config = dict(
    n_kv_head=2,
    vocab_size=772,
    activation='reglu',
    norm='layernorm',
    positions='learned',
    lr_head=0.0118,
    warmup_steps=389,
    decay_shape='pow',
    doc_mask=True,
    steps=6095,
)
MLP neurons of a small language model. Each row is named by its layer, matrix (gate and up: input weights) and neuron, and shows model dimensions 16-143. Each number is 500 + 40 x the weight over its row's rms, rounded and kept within 0 to 999. Numbers have three digits each. A neuron's up and down rows have the sign that makes its largest values positive.
After each neuron's rows, "fires after" lists the tokens most often just before its 100 highest values on Wikipedia text that the model never trained on.

L13.gate314:484470557515512466498471476501513462534430588528450432469599498480491416579478480507493458513480528604506511517535484528511479474517442528503531494560437525495472504438529473538494555572528490456478543488461471536530481390513483542505449536489451540489533532471519459473488517544511530460473531489576485520460561475517423536486441479559394508541511499499547494573423544486558514506510
L13.up314:522447475584492498477593496508459537483467475541484436436563487511563480538480472578502456571431511494471466510510522543477501466513506493576487593489439522478419472460473510550464518478473524465487525510496508461496435537486517556512537480483452456497531520536505530530532488498512506513478485485472445526536508538527397514550493530521441491537461478469531520598422425428526487409486
fires after: " P", " c", " m", " p", " M"

L16.gate375:496449526450539504500482513506525452534570565557510460482474535522494484468527525397537484497520468509553523459568491467493454434476497502524518498430521467539484467499489493476566504449431523496510533495567483528487518488435559504520550556483549482489536448425469546530480463487554523485529523460486420538447540550544393532516462559453504521571536482459520470536521522531524550525530
L16.up375:510515584453516458575510549523473462531579509528449491461472506511467456476452413430453534454449516522525497491468567539482491546467535513544491451485568495520505451507463558511542570410496533490494521446544490485520441474433536585521518525410510536534504543487479509500514494486482472477458485557497481476530494504466462565526460482501505514588507511435507496549583518520520533560482
fires after: " Al", " re", "l", "f", "m", "il"

L13.gate436:469507539533510545550451496502425505519515500505439451464464603488509499478428456445497567423456552488492555523453541507496474478459502499521456542515520465457552524452491523519583542467520567517492541467578492555504525512437451550475527579476515450466531477536526525496500448470547457427451471506473461525493551533397492497499488586482458450576487490543557520545476503472539522517590
L13.up436:485491482500512519468510569554447489594459574498511468475437490487512520455512407447469519468578498573513537507524490611525500561452522461529525438530525516501516477459505529476543498578536473434491548470528472517509420508424459410473488479528488484438540513498508461441487559594513519497491563513534500574514461505497407493539492458532584486532511504535448482441490471515493497459498
fires after: " 202", " 199", " 200", " 201", " 198"

L11.gate98:493518549507516513508519507463397509467496580486513537486491526452462423530497568543517485463476549513609463520449528517462484516414516484552474532527505495483513513494510530552497536478507502504503482546491498498527639464408501442488408441467492458483539469542488477495494512514560463445442455565512487584557510475479484486527494541446568434541407471468490590500468568459501521475516
L11.up98:466512516462509507468557491429425485464493528512496512466475529438504484538492558543531474448484537473543485501433528479469501480482534511531515553518488426461475478508477516526528534458532469475567483564489560560524628431437529427528475495454522411520553469554523475479486474531597478469436509605478490528568493468445446457553558512446569420519437485511484560489505550476515485510504
fires after: "r", "qu", " le", " r", " gr", "ro"

L13.gate174:532586497497589507532523488516486456516459540476511501517380564448513480444552546537487467513512527553535464503394513466439497496564551519473524462506468464500510547497496463492549432538503521531481503519463519569504535513489573417498492501503492416504567438521461430535494515514582435448477459561537562481467471497486527478485502489479497478558511536480472548491437482541432508478487
L13.up174:525498535541514499491534431482493462451518499516508525552439495498466553488417524533456508511549532506513460499528546537453477513583584488423463468532546514513569567446524479505545539557432473536516488510505496490410533512559466506510537532517491536467525485494497531500441412551441503533495443531535480469462410459444493460506510523546507464485539422521525521444501387505528467520472
fires after: " Y", " H", " Th", "r", "l", " J"

L14.gate106:555561579549439531562522498527488435566516562538509489514484456456492499515571468536474534485485497518463449503433502504480466491550541436519517519517483429394452536490536526532554491500593479476438555531497424534495479421528532518423516445512522482471535506524488545538476436551500556472492521527506522582491488513459464495507454533426529469498515503498483553508495595463548582444459
L14.up106:548521513555453517552511521531518446519469471515501470546532416465495523489607491577474503503460507477444447505444460474500494528490563469543524516506526532409438525476542546542455495414574443522474545520468444455474481433506536498438512427522501474506509543502499510532485421541530500538499558494523560546538493438433470468557476513479578531522481485451494549506496554479468505506439
fires after: " S", " K", " d", "S", " p"

L15.gate154:479532525551565561502483543466501487500496526523475508525439518490458536489514539487470502487555462500484406466529493565450445551570455436514501440454533500500518450453501539434498527518438463449519572554542421520483570512484481518482508488508539524442513365416489538579472443495540504492475540495553498481528512540492535491549491561479440563532546489494563562508483548538425536506452
L15.up154:472500518505539547489518535504474518517504559481474451488459522492406511529471507511486542485524480575503462507485466578494518573514514514462437423582544601500493511485472507517538537498451439508499488588494466481497572550540406464525517479477496542519528514408436488437472485536382492565527475592562530501460486434475541476548478465524520532486464502457427506477438512535461552509475
fires after: " J", " H", "h", " h", "H", " G"

L15.gate6:490514531606485530555469565544478448522493511483487497528554458451464461457490503414535537509451514469546438484562486507489473544505480467504525511466400495452510591521516495502502479509494489556496526484496550582511478469484544452434431479446526497461569516470473458493476530543513524451432557485488540512568500546558462484531498495515553502562487516435553567441452508515521570536470
L15.up6:542508513440476541526532570491450567492526565530461577566594469481526459472501455444483532473512521416476476539526541542494485445448428482473499513520444512517536517498465465462529505440506532519458506472513486517490531424528546427525476509466485491468527543459480473496549529564506554450449544504425491520567542515549459460515495484502544514545458469525562596491547525485573511529564
fires after: " the", " in", " to", " a", " A"

L17.gate71:521530571571522521512521511472436487521557560457508584521499529493428477472561488436477540412552475581522486542500440524487458485552503451462527460433508459544413492492497446570474433465567431499473542525550497474540550465473479535473554483547533525505498483529510509502465478477463530452534511521407532515465499553555469463503537469525521506488562473576440555486550509463521487507574
L17.up71:403481483537451432503536506478438541526535443440481551487531447479482512464443457584564522439459496506555493454496507422559510521558503484533533526558448464582530475568558504534450466476477427477541421488555548502494545490549480551462536467509489481484484554525542517543449398489501475486576505466484544507513494457595496394535448510513422474505512491582477515503573519485464474526506
fires after: " to", "av", "s", "b", "on", "in"

L20.gate398:475406555518515430553509483525449488492541503528522512485534547591475474558564500515596522523531490514523506522526502499525499494490439473539477466519517497455497515465569547458490426503530444533475526515538433577496482528436549538604455511493538541439529503441437482501536438526486521448452505510542452497507563537483468480529380468527421480503492505458565533512486526508577481494519
L20.up398:512510485493451522496562474527504503453479496475468517437546462475491454543515490542500508529478531396467509568428578437515497555475490439515502492460497490495536455471453473578536492430514500458509484513475471501635512540457580591500532449517479512445491493525478496549455571512545478514382463594492488530476570548443510479544499506465443496567507546491521571565486506482472482476542
fires after: " m", " M", " b", "m"

L21.gate332:517475525512542466486503490480398451509464472463528489508504565557445505512496447468527515565574557593467523506488471492531478560523582488494469488479444596494534594546443524554522439556475487485492503466538462526469479536439521541488511500531477485541485521476496603498409531505526462434490543509434498556517479549494520468515474512515483443536455423512473475473471599429473587493482
L21.up332:464426469500555483479519547524440478559501445450532498404548535508547523502512367479470517524506552458566591554568520515535469464464493473492476517479513589510514476488495511502486495443549497549519427457538484495422506540485499522522466552538515489498486550534442511554508506473539578511495541415462511493478467476514477453500519505453499439484553512518471433451552480499506503527509
fires after: " in", "ber", "in", "|", "er", "on"

L12.gate310:527467472470557485428501506466453538466549577503493498528554449482511416501481543575506461520480525593502522475485537542443482441459509529527437544540440553543528581480497464536489545521489512504554483537443527610495546512453488493498427490456474524488512529467482532581490595507498466480545512553500503555502484552502571503502508490506484447596472455541500519469559511495470507439485
L12.up310:579471527459527534541422482462466494536541540517493503529540497526523435478431540547532479499465515439494491513432525478489474502487568484509520488438527539578492650510501482527629433504496486484509465523470508555392579573516504491460450508473497549504461447561507531506514505549492477558523511559438525500490527544461502521519520428518505456521425522465507492459488509571468468504545
fires after: " the", " w", " W", " a", " g", "ore"

L14.gate427:477535487529528524508567515569450398566396494506508460499541480461444424484533516494439532490462464545544555499466551555514469411489536473552503571530513453540560486537561472485521502506502533518495485522535521500500510483447505432485457506532433500470541448560543564489461487540512518464545594524483456516520504541476464526486492573488491477501500437509581493474596557416543449457527
L14.up427:550567484481541533561540474476496507460463547490512470496512482489463479466593480546467530554458503543479429595459501575528491483504539448536494443513471503472469454500500480498480529458568489540501498478515453504470434501467493456511476511567504484499506522548460498463474431515456527495495539588482564513532524492469476515491477515436566557538511482462463542468531584432515480466468
fires after: " J", " S", "res", "d", " n", " p"

L14.gate74:493456504495496472486458484476464424560450483513418451467557443506486487527543530493521531517504486502491533533603478485567481527480559516603395551517490516425496511497531524433513530535529429480471481554558485562520440413447528512490450540530439450474510472433537461482453543518505559514533534470524535498501498532483453459521510476519499468580493516447555481559531488453547535495535
L14.up74:508500459537440492512453501551496471525500497553572509482545476500512471494540508562484395523480505443487456438543449581489497450488511513477469531481490467421435524542457561580467469468374559480505530551433507509593531518478505486474513447489465532514549482527488533527446491538509486501481518542508463519504523484454551479550502540503480490482477470450511568580522507481500574464538
fires after: "ec", " m", " M", " p", " P"

L17.gate89:504516516559530494530429445592534468499460552476520499559613473497534448486519571479503473452527470463481522500482554496491434501495468540471479526449507457495536536495497466499558432514503509473504547513476483567451573469455480455485478503397503532516536499483545520520464459547514440482467542574545449494511563551523556497531471442452527451528526474506470537473555572442497467510511
L17.up89:485463479468496470440641498487391542453524550493431595534542512426496553473532519516490501546481490468513507485495561534527508429496564497501592489413577560471553492502497477463452466472506482508484429539473514455518495573526546411499487445451494461525552524445508461496487465523546451520409571445447464547560467482445437491520527483563464476512527497528503529490501514535514508545562
fires after: " the", " The", "The"

L14.gate319:538487479456574413466471563463458548497495492538491492479541464457559465546438524543440445479522520471528431509480517533472501551519564503543499487551507505502531511461478445444501495543459518485474462575479537494524454424494489576392518509478479486478453474457477489586472520559510454562517537486503519517520510444551576484439499516444466474576445524477516522487537511534434545511516
L14.up319:527480457504449512498541563499404543466519476567448517510533491428496499532440559557517518591534516489510422450446441478510511540447514561487496538447470525467499567506453491495489539529460534527535440533408496490498593531517468511552470499510490594515522495484437450486446428525452543499478568540535496495463518472478538519526472498499483479520439475461545513512421474472546487476494
fires after: " g", " the", " G", "ood"

L16.gate392:521506527552516543508509516479464461497533532479466500507416495450522489465564446413549533494527481547531417485436576523466434523546570434484476525479455547476514555492514433532476475525585522465471540450518494562456529479509543438461501433496468422489548439510547450554466590523592454460492505540512493583564458510555481502462514505515544455548498515450480492524471458550505519420526
L16.up392:500524457546549539486521531507447519448531459475472507565442512489583528461513507483487526555580482596516432394483528474473509535531575511452494544506549531524506534508537473576447483503467552459521551517515489537440424529474500455525510445537469453485552496503522476559493567510499431571485496529477523499472501504549519457527545550489526415491530522455432531435466412521411528506523
fires after: "y", "r", "ing", " Y"

L16.gate302:510462437549555492533419524540489431553518496490465460570521550493556437497488536477534433503494477444497515510527509513565442493478500467503479582530527520469558555491525507495530563578471429494483487545524492541494537444472543534492399517472476506507475556484488507545472587507494470486492492502534469495478480491426544528490504450472481520529405556501574519583484540468409487509484
L16.up302:440499481472493445401448553537539482541549569497473501462509459470493515514524534454503522511493476416478535444482487441511507539433535472486515476484465491462491501549503580513535530414463528480493535505499536512553509583469557465476556480519490490480480540514500524538457512515482512492504508428582504527462570475497529464535513441455458571469527542485513617519534434485453498461484
fires after: " m", "em", " ch", " M", " Ch", "ig"

L13.gate189:541504553496571459435458478520473457526573565496516494492490573485494540457596439442493487484455440469498526512550551506499444472508523440474497503574478463510464505461490506520570518559453509450467560545552464549520514498488469534530494514495492440422519481551525499520451455495512491464489475515484446460449555532515496600484490537415438530504561557417512504537580528516463449490510
L13.up189:470518531527537506549498468495456452481573469504484555465500497514497507392546524446486497505448484409474505510567578471524494524486556467486515567453583505491484470478465495487563516497558529456533486536442587490573443476483560519486521517442483490494513450487511532526568491466512413465471502556547430497529490418489473502480531601446553471538493552481527500546576493532491481469510
fires after: " app", "t", "m", " re", "s", "pl"

L14.gate222:481564507459486506435448489506458477559471477509470492487474473480476431521591529498578503546549479551482565497547552482540465393467561469529456499480472515462529482464519492532538484512510477479496479571479457536556538503450509450475457468464521528430506491514526495572483585546504483462469484563553473638478538490534542567469470537485427501535485520509527508521523468459495548457614
L14.up222:507505498487509482463463426439478517513484492531563500461444433526524487558510496569442484522573501564529547470529467523537539480467551462512422477488510450498554539541446474501498531526515492533531461562447492555571559500514487431480494480520464505467504510522470539521445497526515477470538477530568494609397476483529544512512500481464408525484533435413485502479456486489499528397548
fires after: " m", "us", "ot", " M", "em", "et"

L13.gate267:433462513566553472509475471537498448588451584498454399537464558487488481509577454431525450487498498470478546559428481557524457472496436520523534476455561466493527510510525523485552480475545546495518502566491485498486528478408533506509453500533502438528512544485484525469487544494514545458460453472484463496506491521465460489504485473454505577533481440511612573578505553461595527528554
L13.up267:513490438566543466470490452510457479496454418545501482491560488533531585504512424489449527501520549435488485508516499563485543527425516495463477550524486507424458548526536479461506507462561511479511511555451490522489504529478463415485544445568462478507499484475469503476495526528471489550498455530529545553506389486528454474500506499529521472445466484453490479598548481581494461521434
fires after: " 200", " (19", " 201", "00", "0"